{"num_attention_heads": 12, "head_dim": 64, "norm_place": "pre", "qk_norm": false, "attn_scale": 0.125, "tie_word_embeddings": true, "init_std_up": 0.0182, "init_std_down": 0.00454, "optimizer": "muon_variant", "schedule": "wsd", "decay_fraction": 0.745, "batch_tokens": 131072, "doc_mask": true, "train_tokens": 992500000}
MLP neurons of a small language model. Each row is named by its layer, matrix (up: input weights; down: output weights) and neuron, and shows model dimensions 170-340. Each number is 128 + 24 x the weight over its row's rms, rounded and kept within 0 to 255. Numbers have three digits each.
A block is one neuron, or neurons of one layer that tend to fire together. After each block is what it responds to, as a language model described it from the Wikipedia text at the highest values.

L2.up244:141100136108142158094137142159099170118122137163149145080105154130118111110149125133114118142122157141081121135128125152132172121085135161132124131174104134127119134130155119098076132112127150115100144099118108150151141107108154117167090104147114132111140117178125157139128100170147071125156166116110156127141131115131120127103131145108125108138097120137133169075147146135150135122134119141156124128131114155188108130128129115148119188152161128115121122168179122110156127127107146101173186117091149089105128112138
L2.down244:108126132131149171129122119111143122139198102115092121110164160130120171143098139099144135109093112146131149164153146127111101112101126128127118093129144149083116126154139158148116138107125133131099137112121130130124140113087125139115104120085130107161154139126123097137107137141112140154137105121111107124098136118132166114195147141147155154135141143142139166157173175129168115141128097104155087125153155142144097102139121092156151093141136141140101102146134170100105088124162138130178138165136170139130137152129
L2.up570:105086128110141097123119122147130126064108116140126198119110132143130120115148150135116147087126113109100130149106158131145130142112133148101135140122088115145133119127110152109108060131154144150151151121159130087115165120101132095146113122112179170107144129180138141147142123187155134148144130095131072148124136140144096119130124147123135108134123128090123163137114092138158097092067142095153125138132105109144148124122128129196119176139122115114106156100139100132109135143093147107109092114138147147110145143142
L2.down570:116134148102123105137118169125077148077143115095135098133111122106123111130116118148159133115142080117133117133104152150174127178161075093131151134124101147161146101142094111140149126110092150097154125130101140144120106162113131106129104108074119170112121128106089160116134128136146129127169161135115156139089088126134118119121137095139103087124105096072098153133133125110186138172161122119153153096131128097136147113145118118154144100130121116122168128104121114125137146143126121150127096127173127150142156157104
L2.up901:136134135094187142111113132149150137111084138117126155171118169152120119140108131126129134131168152093108137199127123118174100102103156166121122122135110138126131170133138109123089115128140163112071165130139101102069147136085122119136150102120156155161171122193113159139135140118139087119134098106148138144151123147108135113131110152132140128110111131126119089133143157157150154146131118126120131094170149169136132102113151118154127125101131064140156140162171150122141079141091133103114133107093143106129146144094
L2.down901:105099150139150113130158155155130126104147141115138070157085150169116094122114156102125196110145134145123105133104158157095093153083124137138138123105155151093129107144149141141113100151187115111153179107097159089104174127118128147091116087063132112164138127133114118134152134110105113168163158115128153131125168111158159129131105138122130130118091103133116113179141133117108152113130109106127125129158121171147143124125103127149164145131097122141159095150122115140175127116180159130108083168109166097131146147118
L2.up1001:143189104118144107145130193146101105120143162124117122149136123144116158123139066116098114118119103119104132166119116103149084189094098104097120132137148094119127123121122180108113105101113164164092111125091118091111118105090145098114132095102123122162093145135174167127162110102112126109121103134166117111105119116115105105123112151129152140135121107116145135106092167165173173149111132142160143149188148174128114189099148110116093119132122137130147126129153140132155117104109144135137103145111168168121174144118
L2.down1001:081149170134129142174113148127103122100111091119144136094111132141133124127103152125096139114123140152123118123138164102129099104107135152120151143122154155150122136149163145148134136160195163121130124109134151126118118146084145131099110113093135085111138118118110090107134144112087155167168138101125152138146124129117137176148106101093109096118144122116119128189093106144090164110090097119139146165106098114126130107117105154173212140134139090134118113124137106106144118099141149085135075147118104147165167140116
Description: Table row-end pipe

L5.up590:114133080135157119151144150114126158104137125132121087100098174110134146134117101125147134096097133130143119094110102151139163132111129054149078148149060120081118151148105168136141141149134140113166150114154167125150114159123147154099135114121131141116109137145103070134114150128082154142082122129172123120101132158157124069094115117107126141138135117156111158122115128103129125110104133119108110129130178091111108140088159166143149123144133157107121109101113111128089093157150115134117130150118164159119098149128
L5.down590:119140135146135122120132124147123158109143121140104093151084151104132170104134119098121134168115131132121158151119139102117116120114115153121151155139141108143089071080167224111100129150117129094088132120156139160105124182148134154108119127138108104179124161162176174133136128090105105165128126137154165159118152162144112146104165138097094109142089146149167172117112091112127128132139132112145126131159141145089124163125133130116122062091131136167170102144116135119094104196107103120104186111096129137143095125100
Description: Name and heading endings

L5.up922:154130135172123137126125080179074181095125125119155100117141145123117099163123128122167121173134134129088084183113132145158093148137153093147103099129150114104155178111133156084134091124088184183127154202122139109114138124140158142165163143193085106103096129120138165170123142140137178080116166121166157130088123134156121150101141109114140078146119120137147160113166105117145170149112141087151123126152157108114140157119090151139133169153130113146134123104139144167191132113109137144134119127120142112146143099167
L5.down922:091144115123195140115150152140197109156122096136125140112119174126153139080102057136113140119162122127155136074135087103077152115096086137129150141175126118139103117157120117123117138166137124130132131110169138084119161150154126094116116095130149138160123152120119088158093123122095140167123088107128128111133140163137122125099152142120129111134128159170110102121156110138120105091122121166150118167075138105186147139162109105125118143118117194113137061159098141081155147131132115125148108171165127124094123154087
Description: Repeated name word-pieces

L2.up998:063131124152115143125132122139178152124126127128147086150075108116114097168129088108122151108098102148167100106117107139049134142134120152119143133120123130118096098182115141124163148089109115113121174141086108110126153138115142062136116112129097128111118122127163132145127122150134186066143131146105116128139130125129125140059162138116130113120128130104117138177114110146131173120172147127128088086133106096152107097164158151103152113178150143110136143117123080152127117130110113099127150140125139094152114132181
L2.down998:104116124076142125099138170160138125122129124108115137125079135138095108157135108104131178100116135124131136130158181141135153126135134101168127128134150147137142122127173094118078142109109099103118112166124066097135119099128166129135140097126154137145187199130118140076123103158147107110116092148125100137141100180114126144140150139089109154116143125144128107135142091142104116124150107151109109171113126149122196130134089114152114140138113160139175145095093111145149116136111118144104107101167146118152099138096
L2.up1335:101168117140148128138183147137168130088116125145105151150132156121120119163121116124122120108106128096153118114120129107169164103113124121128086094105109111153124137131137143144115110106156157140103145104134138131147130111145123116093157105133128118088141118176134146102139159093142145082168111108114111160109125134153106164103121135122141142073159113088123151126096100160125118134121139107117142109151136079114186095131148165144102151115144118131114142087157131155103115117122125132089116155062098080149103133125
L2.down1335:141139156072122160131096094141100098137158122129146147108096170135060164172096110107147175148117157092173105088138168139130153110115142137145068168190142109101091101156115136136108094137137113177096146107151098157113140126128175183131108120133170139085131157082163102097112109127139105119111137154111140167138126125111136136137162133131149132147135121071107116151124065114082124140131162175133145119121164149143149123129146117110141114151142127070141126141158161122142117134125105171134125111126149121150116127169
L2.up1451:095136099137120133148152126127137143143143148144152089147120152120123119122103168117084113127109101077125083111127134153150137112159094135135106152165136146150147103117121121137136099110140113147147121131166161147131074135116133089096158117116116121134139159104128094093119120100161103074168107152114136108106134145105130140117127128188142128136133152102153177179062140139160150158137107098143103086125120139188095109167151175094118108144140109085133148113127165144136114158125119119153165158106132177108137170130
L2.down1451:083099141145134109105067130123122127096155093171119096163118138110102150152146105127158125121128089105091114111142155137142136120127118144168114145152100140147124144118099095104120116106122134160105126147118114084087134076120157085162143095150131104139128136114115138127096135178138144126117113167110110173134102170151106065132132148104152139117131156082149121145163134156105171145137123108107124147144144139130175135111132165143090156133112134141176134119115146119153116105106120117125120120100125130086125155120
L2.up1513:112141107092123121120120107117164172124089128131116116139135122118119113118129078130113145077127117149080148109146129132162137168127118126088104109120113143122166140122114118127138139125154106093096113158165200124159116129133118080148079119114140114147110128111076122131141102122118147094098158145135149173084117165090165139144160142138109134084123087127156152168106133100122120127131168112104130136102100134156130112116101109117133101111160172137164130097143129114141138127144164151149114145153177110114138182116
L2.down1513:119129125130134120116104108161155143118158124165125110155097096153060117130142178099152126177113147133144131140124100116113129134122149144129153120173131082092128128155134125139165141119116186159127139117095105133119147141136127088136164087193152124173156201130142118122129140085158129152112117150155104117117147100121102147143117162089107104112111176129155143098150141173133155160153126118149115145131144149075182117107117162117100103181147133143120128101105103122112136128134134119105108137139175122082135116144
Description: Acronym final letters

L5.up1433:124105123162130137109155098080104133120147146142162121113165106124110090096079151128110128100161123163130133101091108142126095104121078146133157156110105138148124156119155106083133104119152111138112150155134177127122098138117141081155120168121125175127135117171118088146119123149073122139116161129109154107127176135129168120124157080098151114142145118168124112174139159169124113116165099127129144158164117189105145143119088162144122120087120118138109133149101142135136129116108115110068118135131127120143116137123
L5.down1433:145132107102121140153133134165111129176096133096156158095165149096152147134123132152136173163115152137143140149135134154104124096141131158136084074113097130096117142165087164178148112148126128148150134123164095136144174133159156115100096130143087148165110169104105146106135110130149119117134130116136089141155147146140108134146111107138157099099118119122132123097092110143156156112119127149154148102075132096153120124109130086141142131133165157134120164160111102125054106156163129152133113188137158104094131108165
Description: Clause-linking conjunctions

L3.up29:130129137161090106174119154127151160130164126128116101144134097110160090103133174112138085139135150127149109094072103111128129171190116141139120098104132127165139144142119128119192126120126133116149121181122117140151127134123125163115119138132120113090143152127141110136143160077167137134119158117144171113139149138159126135107167130132122157137161127106107138128142083100142116093131161165136135125115135141077149116131159101093150112120148163148153127139150126130212156138126089119093077140132147126143118120105
L3.down29:135095141103187195128164120146131121147151107102103184135106158132073154159098125106126141124161148120119142150166155136115099099108132149121135096131126139084136150115155151116089129135160111124155145077114117122105136113085125115138126133118165179182137100159129111138118106162117153124156096128125072138154154075133120126133118134129136122113113130101130142151132146162110137129138115075141091156167136156141114144112121142146128119124117123142088124138078131120100087159111178141126134133124118117133123173161
L3.up50:127155129147129126138102159166119115046145121171152125095133130103146121135100137133104130130094130106131127095081132103152153108098119090109134180093152094139141134145104081060181175133122149150150095186113142195130108139163131169115190117136144133084109112111141155101122133118166126095089157150111089120121171179117125097123127115148106134125130158080129115151129071160141157111124173119094130138168155147106143124077100105087099121143154102158135170119130091131165143150088107091133139108126114148113102116128
L3.down50:152127148094138159125110130159134125155143129062073181103121114120105117093158133121100127132125101120133106125146184138091075148164106187102156094150153145162119172142153147158138130132162180133127172126101145099146113133097104107107067154109136134134125169148114133137152170110102113124088128095099139110134159097149151131156119130140146154122112119144120105164171098118145133145129114056162122110101124183124137100074118113162143156101149096106122129179137137109150071139148146136103100132129096127128122152174
L3.up996:123141139122150149178127078157118139159139115107148155096104133109119090126176172075107126140144142123109122118115121129136115120095130123129122117101141087118115127144126115122112146151122116120169113183127142198091146165113167116142104110164120143143135143096158147134160112143076137143086135163148127130123107124140113140102083120105142123140088123110168116070154138148148108114109121105119117138169140102092105133142119147096069144150161128136147135124162107153156128094139119114134094088130156107113113086120
L3.down996:145121143125179117089120148113159138163102113128112185170116117137135114106108171158139147124119115132131120086121142096096119148127117120122115141138106131135166093113125155138120099168146135137137097054186144123165155112140110173094114145172088098110112162127120149121091118122144081121145086087091126108161135118156127131117154121151158118163140139153116074162102155138165094101124102131142127116121088153166167149141133125150184173115132147163092114125068124107122115171170158134108158102110119143106137146130
L3.up1030:138103139141146117082163102146116169136140137142142159097145111123141114149132178080116104172136093082133117095075111116129144125090115113145114073133153072125122135094120101129093168135190113159138149141130125108116137168113141151146139130122099106127151113137102145126130155145150144081150157150139118143143138141134138130113128124114136141125102127097127150083143100095135129139146123145121140124154143112178089138104087104096114114129143102175111120157130113117112137129087182035117110141163087174151156126159
L3.down1030:093131131145091100114143118144134139111173120153117208114132126087131153126107143108141116108147153072126110112114087123151082125123118143129156160123156127088106116124148116122135123154104188079092134154125143140125145148149134106082094165120109123101166134129136178145172134151148122130147150143139150161152170094121077142164102137128185144136105153114188118129144090143091134154138124094122114108140149147133094154128129138096093120104122096151142135121152073148095150185113128141111112143123131144106149115110
Description: Mid-title words in lists

L3.up226:107122129097123107087132142151146074147130125073137127125159173110115110129122104092109134138144104127130095127161135143090098117110107142102104117140154133133173148124116142125070118132146145146117147108105133095100100127047125079125101146122156192171135099138102134140074147154131096075206126104129093170155118109125131095160109112155117141107096088045138142135097103114130129107127136136094121144086170119144112112149106088173118152131099145131133130133118117100140128130115136104129142094140157116135147137156
L3.down226:140131141166092140173110109110144168135128168145113178134097092145134145115122151081151114117151115123140146075099113128170148145168128114114106118154111095140120116112150092178128119188115145090144108144124142150182132170177113127111131081140137100096111168123128115111114147110149156142101138145124138135147126120131099129091136091119105146132148158116135100145155098116138124117100133107087121086190121126097148083117118132096163119116169099135154139083120123102068118140144096090158098162172151109160119106109
L3.up355:137097124126102125100119108179138126125118112112160081117119178166124133133096102086121142131116116128136149140124146126178094072107104071155119123141129133114119132129145085128110104131137105151132106128125126083087155153084135120081141133122190159174141099135145131111141115174117126130116162129136085137156128142110110084143124148140116111138134110096116112134115123102120137116118121164142117127142169110141132143135152158128100148152137154097138158138144102102142136109146149116142131138105136141106110148108
L3.down355:096137122145129158129105135119161137131128123127099108096146132148131123132102133088139125122134101148160116080116137097122155126112129156131154121118123127152160085142159137159118123161138150115166130077115155133113129132141121127081147132122120141126118154138119114095149175133112138166136147122134142169115136126186130151094104106134098146127133098102120108162149146125131114095139128143106096123155112116121159116115135104100134137102156126122138108131112148138118145149128126162121096164128126118148101136124
L3.up901:165104135111142126099100151174147115139142132101083144149157122140094127133109144064150104086141124116106151150111139142111133136132125131164139077138103113145159119145126157083078090166161143166150102126134123124133116116084110086155172133106143189166121141147155099147133120154118152092138108144137101088110083123126139129157106133118142107118151110110124145150118132137151145129127146095131151140146133167129150158121116106163128166131109136098129146130158135102122130137110228138143164128097134156128147161157
L3.down901:104126152119125076131133159120128153154130129120158078148112069078141122104180151140148093114121122164151106096108138114107164162169119107141120139120118166173115092173123105150169108179134124108166103119108169138149130144156161159104162126098104118127131144120133132118118124115140146145142144108125134121124117128110152131110154111116108134130178084089152092108110103109145137115112124135159171135157083132129179127164123129088202131102172146166130130151122155139140118169135140127107120181152135134145084068122
L3.up1120:113101156095113145064139138083139126122136153166155093143126143148130140142123164130126131100123121169115100175127141152140136121114134117128127093072097152081061119144129150099149142106152135112146137134122124140164107101084140153088099108167127119140155142136175117133079126120078122163123131132126095143146166088144130142097116132111116103141085107112129129146123134086116143119147147105136136117164096112119109096096128154113148097128110162119136137135135104120124135111127161140101106129108149127118126111102
L3.down1120:146126168119108103145138125109122172096075125154120054108124128131160162118077092170114124118172142163149133118140087148105160137175089106167161175105093129151167151116106124179120105147080139117108104159078113146162144131133096106086142122152128135104109108134147108127142098161110136149132104146133151142140116119156110123120146104125131074132129115096112149112101108115161107116157148126145132107120123090070154167142113103095163123100186177119140141130169103118121129156141125122072116103134117131123137113126
Description: Last column of table rows

L2.up460:149093126132115115108109132169112136132129135134142105093162104124112092153119141130104116106132131124131149124097144129091191083100136145120091119117146129141120143127157129127142125100147103118111147161117138160117142186151127138116192123157136126118102120092128159181123173126157168129135158148164115137153160110125163105080152112157088168117148104132150156165131120171112133156133117126188081138137137109129138142088125120105131136152154084092102125086125100110134157068125111115105135119111136180132103103163
L2.down460:136116093113129139108080135124109114145112095112089114121133121137089134112080062113194145108095131107077053143123139087126110136142130139109135117162134121107115149125194169104105073144134140123092117080106129113081138141134153164128101112138118087109146131151113120142112113153122100194085142139142131151136178161142106132129149120090110144134097130088138114098109107144081129175167129104149151141156130146138143149171187158112080120129147143126149132131116164110129123148129131134123149112126165088059105129120
L2.up830:153107136116131121113152161148104159123121161176170162112152120153132096147128112104118134145137105134143168127101119153071144119065139097137152085142126103167107160113119129108098180127166152126127129151090112121126106159114145171148122118178113107159138111150104132151117196141131142115113145138156104160145128164148151147094147096133147146139110122113157122122107114112186105152129119170131111136123123109141093135103094107128155106109121098132164139133134143138146175106115119047102078129135124166146098177154
L2.down830:070111149138124134135062112172114171122133080137121058127111100105117105146131119127165116140119105111098075151125136145084173107100150137105131149182161145144094137117143099114153077142103154079120130114133161146096114135119152171122091135130115132120119144129107133150144124117139138120117123173146158108124165100105098133122133147087131155151118141096191128120133137141101127156163110125142117122163192107103113151152147128093074102097132099115150126106113122103132135163130137127126172169125106118093156098124
L2.up1364:145115122119118128074162173166179126141148149153169106085147125121095140148094111107110118128139100146116106127128105131077152138117136086155176152115106109129117147130148132103141128128127145138138142197104135153129134191126147097120139121148044130143097114131111149103121127142107156134142156170147119159141126145137134106087111101171113120148136144108129129115139110140165128133123105097136102085126172072147138075108065137121110170128085050112108127129149123126140159103093098073103128120152125161130112100167
L2.down1364:099157135118143135128105134117086120149085115118076135191135116152171107080151140153158144094096154160105145106131145113156150124109127167139098121124147146158139088122133122137151134108137137147114112087120138144149131095136129162119113100100168109110146157133104125137096117124124154191145095081117128091129153130103117124129160129117142132125123094140108118119136127121089110125168114165143144175152106148134130183144190132138145080140167164132169126110116127117133135171168135154142136126147159108105136126129
L2.up1510:158130144156130096092136186135135127113134109157128112146109125112104116136143120113119158152112148119124136108128140098070134072136108101110149161192131132127142126143135142139091162122188131074103135127134122128126126135106146164174097123125124136151090101153131124175138097101138170098098146154155156115151110157138128104084161111118110099132145109103127120127139088151163090155140129145123081127110161139069142124112115076100127123127180101159129135119155111127108175071139104121130108152167105172139111110134
L2.down1510:133097121129087151182122142131125139153135112123104094134122110151091104103169045103124145109096145157129145092129121141158131105150103133139129103105129140103145128171135129114110101075128088119130124122122177108107119137100167103117133139164102183109133108087132114152123126141146115169154149117095086116135182152144125119131155161164142111130120110100170104106110106152142124160111152113168112162124117099131160118137123137113079085110083139113140161164134116137130135122140106121137141153105116106097095146120
Description: Words inside proper titles

L3.up316:114145152120097154119112081097127110113170106118154160123140126108151062118139135132102159147100168145100112121091112118139111133151138122132161137126145154121094143114123168114183146093170094152099096140147122096107155134108135094157130139109082172154163140152149111122119138086076173166177159155120148108131120135121115133136100132117149088147132114119146156140142134118136177180148131114115085125143132105118091098122152173128087161169125099145140100144131087147123180095141129118135156149145116115156119129161
L3.down316:172122110116132136089132118132156129152089164110134109118063118155062167098146122126146169122122098123080111119102128161103123146137107086149106133115141139106145097168136117130051136114126129164117146154117122105127134136099142115148107095165129145142113121102128163113112134159162121138090118150127102121120147149113074138126119157104110140110149116112148113178169130133133170147118113143166135096131106125123138172157102128156118121117134108119182145142113136144121070099140091134156106139110139106087101157123
L3.up563:129113137160126131134150094119158133131121145114150122122151140098109154136124115143139104091108135143130099108132121132150088139095105136122141102101119123124156132147126161116155104156104093148115158163116124123101177128125118120148103108129103141141104111126145126118128152158153150094134122120164096129153112173124108138117128152111112102127125139105083149132148186097093140164120146126103096128200121123090109137098146133154102118142152106086126142118113113139125171104103154141117136125153156121145139094104
L3.down563:135113114129118163127155169167127129154116132129129126118107151101151125133139119106145176109120112117126137141173109128073153114124098141086139128168159143136140128118120121145082148111142106108154095137139120094114108109125121160141127149098133103138137136150169135087137147120072122109128100138082123111115133127139140165131151108124136135143153135104125108122147161116150145127132134095103143113095107165144163115119113084093141161143136116113124145175162110119156140152131099138114137133151165088127138151162
L3.up659:121121115171123123134140117159125117140167111155129162153118108137129146120117167150141141143136113194155108122105095122121135137120105135117134085142136146118113130131156104116133112138135114174133160178156109158117110150130128122172146149158124098107204130143135089124128186146186127136150127125105202123126153129104137147111126145101118132148113147153104209130107142111106148157131148115111103118149112101128112169141085144151094157148126181138152159134140173124139117117091149134146149133123149142155111157135
L3.down659:102136136133097144096144156149123164125116096115129104120087114130108115102144129144150168143118120144107126145177141085105151129167102118137118153164174151134122120167146103150141117105159097108118091106157115172105127106156149144145155096119146121109132131151110155110106130142139108146158109098115124109103128127141132158138126082137146110154139153117144147154144155140126093110124127101153120134195146108118149109129111114147117141132107155099186077115125084152157136131121089128131132163105110140104121119141
L3.up738:124156077162139133088120118102135117170105119130153076148112115130138124160109083148137128158114141152102113127117113144141128130130132124126147122120132112089150104150078116119121160094138104134133107175131148107158137100140153063118127100053116158133164176128120130109131141152133165121176161129111109147149159145095096155124129112116129134113134159105122175157123104152120122134134132101157092187130099103125104164139122110085118097169128121155101120165152111139146126094088178096082119121087125110143154107083
L3.down738:154120164095139129164171095127120133138151144135116154166129078112110109138158135095153087103124116082160128134154104114104156122122116113128176144178109157148086096132114171081144142174102120081119087104158087103111099166124140177139165137117134131118087113123167117126111120120146107108116097133125126054127150097138175163164121103156158095125096120153111105130121120129122146110144104128134136134118106146114107110117133179115160162088125151092090126149156105107111148168202100109144139119098091081139112130148
Description: Mid-name fragments

L3.up522:130156151100102137090151118107144159161123136129129111135120116119122184137124110118118098127170172117142135093141107143107136152105072153123107147135135079120110165108150139122157134096138125148123107140114129149082126122159126098155166152120145166103126159116133101119155181081135126136144135113114129186125176110164134099102120109135131190068128100143147133156141163134154150129178165118156205132120132140130114128145122147116117121157110110169114163081123128122103083121096154114130130109141160105126115101131
L3.down522:172143111158147109105144106116086087165147149148118101080154145173112111095098127103108117083161149148141096128169136147126114158109091079102113139113091159145147131131128130154147132067159111129156134140149129141153128152159156125110096128109131128110131131134147106102064085120138148131103142148149119126148117165152134102150125097120160148125156149094106071145125126120119115143151125151156166151146114134114142154129133112112150135112147175125125134138130170063101138118147117113113113105110160133146138093152
L3.up997:133094155132146126116112162120123087168110117104146160138136130087073115130147124078132132094084099134107122107119107093146138171137138141127111147137109142145159167169144105195105113112095111135158088129147073147055142125178153141151142140124121168139171128099111112165137096164139134110133094095155140114156108119146116135134098093152113071116124145105119133118175141106166102121153127148136142145111145093108083136121116117096138159160169110126108143088141082143111125141122135084124125155163119150135141120112
L3.down997:092150126124146087146156148139138121095132125130118144110132093144164109134118173123110172115148130108107113124132132129101087097138146101127107118118141123141110108110144149070122134128169119164107162119141174099154148152091091120145097107122122107160132142122167143135092125129103129140199090155107141109151154159152144090125173119123170141131103154130101083143077115118103142096130125127135119130127059120142134126101102104156144118127137143120144074131127134128144125104134087158161109106104105078112131158150
L3.up1290:150149133128114130116074131151135103139121145119161154126153176133142180139127113095162104117111099102143134147140094118120126161119128122094124103116106140139156116143155138107176098102142142198107123122075161133096091140139154141154120093182123152131126113202089092138169115108124145095141155145117139142144174127099163154090135143158129117119128091102127092092148132133146133140119107147127114125127124125160087071104122066136162123120145142124118128154112163141114137135111108086138146150157094101109128132143
L3.down1290:101175114140114107099184141132128135129149137132085162113098127114109153121124137112111156126155136125118128116098133148172155097105120125158129128133101172142099124156122119139084146109125146093141132141153128091158102139127158115097124144098138122083137126108157108119106098092147115117104180130093114117109167107171143094141098122110109129111162144149104160108170110163164152148194139101119170129140132104113175132115124150117135116172110174102145093165119109122134123116145115088112136127139153129151133115114
L3.up1512:120122109138164104120126169134119118139117132095161101101128144150134132124161113125141150107086178164155142119079140146124133103137106153143112131101127156101145137126119092104148114136124141109121128157098111124135141106161129166144106096106110123123103121183120145101099104051084157098093162113150127142149119119139093128128129139127165116112144138081153129118100119167151113108151108125141128124127095104090067126133125115130153096138170124115133109135119106065143149143090130127156104123144129122143119108145
L3.down1512:125127151115113150159154131093125134084102135149107209127130112168126074156135175195165123107158115104129100067149138151117126142154187138124123146115119117143074093109120137123099132163121121127147095100095130129107122126136122136122153143162192151120140152088124158096116163112169163164123140153135137112112122106121170114143137103141127119128159112123108120137151164112103169134114101141135127119118139154138185148094138131150104157107136111117147115121156152168143146124098110162141147130163099115098132136126
Description: Clause-linking conjunctions

L5.up328:146112170167133127151139148170111152126144138125146137141133142096111145120110188109028114165144119143126140167116114125103138124100137088119145106137112104149148158150131067108120154128132114139136149188128120115129137165116106133140159171134100143146123110156122174171139153111138171140105155159139118158153126165114139109131124118142098092118108143124156114120128103135190160144148126136148095145122101154122118115126099152132148142103117076153167117142140124142112148125125138099119139092107092173119137136141
L5.down328:173094107108117140096153127152156129101142106129125166147159111122072117150130116112107074070112099097112109156081152130116187148166113125142115140125119108131144122096124115106149140142095174138066131122123143126131142149115114123119132164122141150113125102141131159184144141137142089146141162132170146128167166104135137144126123123117136128110105146097186102132187151154115146177121075112144135124113111118150138125137120095105123148131110113118144106130122114135104145163132157109086126100140155147130146080180
Description: Start of titles

L2.up85:126143121093102096047136141145135156143096079148094148125139114133127125134131144125135109150135167146130159111109114165116146150091114127130155111165118148167129120143171117100103146079172128148115150146152148166140113087139154115104135141156128091105096126121119110129104101125129150105094151149137067118141107136146130115117139077128147173078115088104120174128086111157066146147173147171122134107138172150106122129165138166118124097133146113132133097147081132178111101156123146148077116152123121125130091133105
L2.down85:187112078128156098131121093132138138126108173148126189104159151108152151118144146116140132127115077126133150111122130138145137107130149166101119133109121117131127138062126127141134119146112101146134113129142097086141131153135147116119118136140112199129093130147162133108105106091083118113115116125126143157139102118101107145178148142144138112122152170122134109079098149169151125091102108129154164163142114103160096155115086108145132085102142143123060068128113160119120125138117164127160101112127135175146157090113
L2.up384:170099147109164168153133163132085129115129150124116136122158133110159137128118172115120123145112095137148088109115065181171140150123096144106147156161081111087132152159127181150127158109121157171095152149148147124082160107155132116110127138085111166120110188151122107131131114132182126107109120177126119179168142104102139146110097095102141141130120103143161104125133139124144164139164116137083134159140122130105113108163098142149101145134148106126156152127149108088133107127100111146123129159144117054117134104127
L2.down384:111100112131108141103133167125130150105108104128106159151128082117153132104141092090125128132130165178128126168075095132135134072134111153116102119134135147126117129119114101112138117102088138173124103072151097148134146114130072101121163130145150138158095130105122131120084129105067172125124129108151082183151154121126140119164073087110138104138133081128185122153112158128079125124141106116105129119156160142152130123112120141129150073095133139161159113142102139132130155139128136137114132144126108152159131128139
L2.up1147:160120144119109140129135137134129156129159090131091146139067139127174153124091067157107125135105103167124134093144060128117149141123117128105138106134138113135122168100191162116106186068098109111151165128120119173118166133109092110108125138138096087153088138218117086118145136092135135146160124094127103126161112160118116092136128095127094151130119140147076090139147099124097123100176170128119163127114151136119135107120122112117116095168148150081129134143146113150142138152156155088140122153129117079105158089162
L2.down1147:118135097151119136097124112124064104154119167139107200085161112131121147163109160119128146108151151133090118113100123137087085095104128144159124093117140160108097091132100113122131132128103129108100116136116148130194119097139110158109131092146150093123122149099108121122126140117152155156140166139150122128155147159092156131128146100135178139138093130084177107144131075105106146133146116093113133127159128180130134154123109132133166078079124137144131127119125136112156055141161098138103096118075206156078095140115
L2.up1204:122151110108124136129114161116170125096068104083137132117167104124152117113115114153151103132144134133129112137136108130109136143134096112144056138161101122119125120141146135130102136098118128165139131121140062133082133112091137135139148127121117105102095153171101109138104113152116121140138122125121116180133115077112092148122091111098144192083128141113107136128139113154122140135178177149111106155142163098149126164131092118140145154147169122125193073111141142151150115148120124104149135155131136128128119152133
L2.down1204:153120129132118140111160136111117128159120134142115173120117142138072144125123131097125163109162163117115120095113142128142132111121132127107158112148159102172118119131133109102098126175138162142127105086141123118132134138135125145094125119126158082187113113112125113165103122109149211106102133119111141120109122140114173116174130121135145098145156110127131090124171138127124103159160095114131135131076155139134143153114118136171158109116130130094115127121147126114106111177095116118106111161106130075105136125094
Description: Clause-extending connectives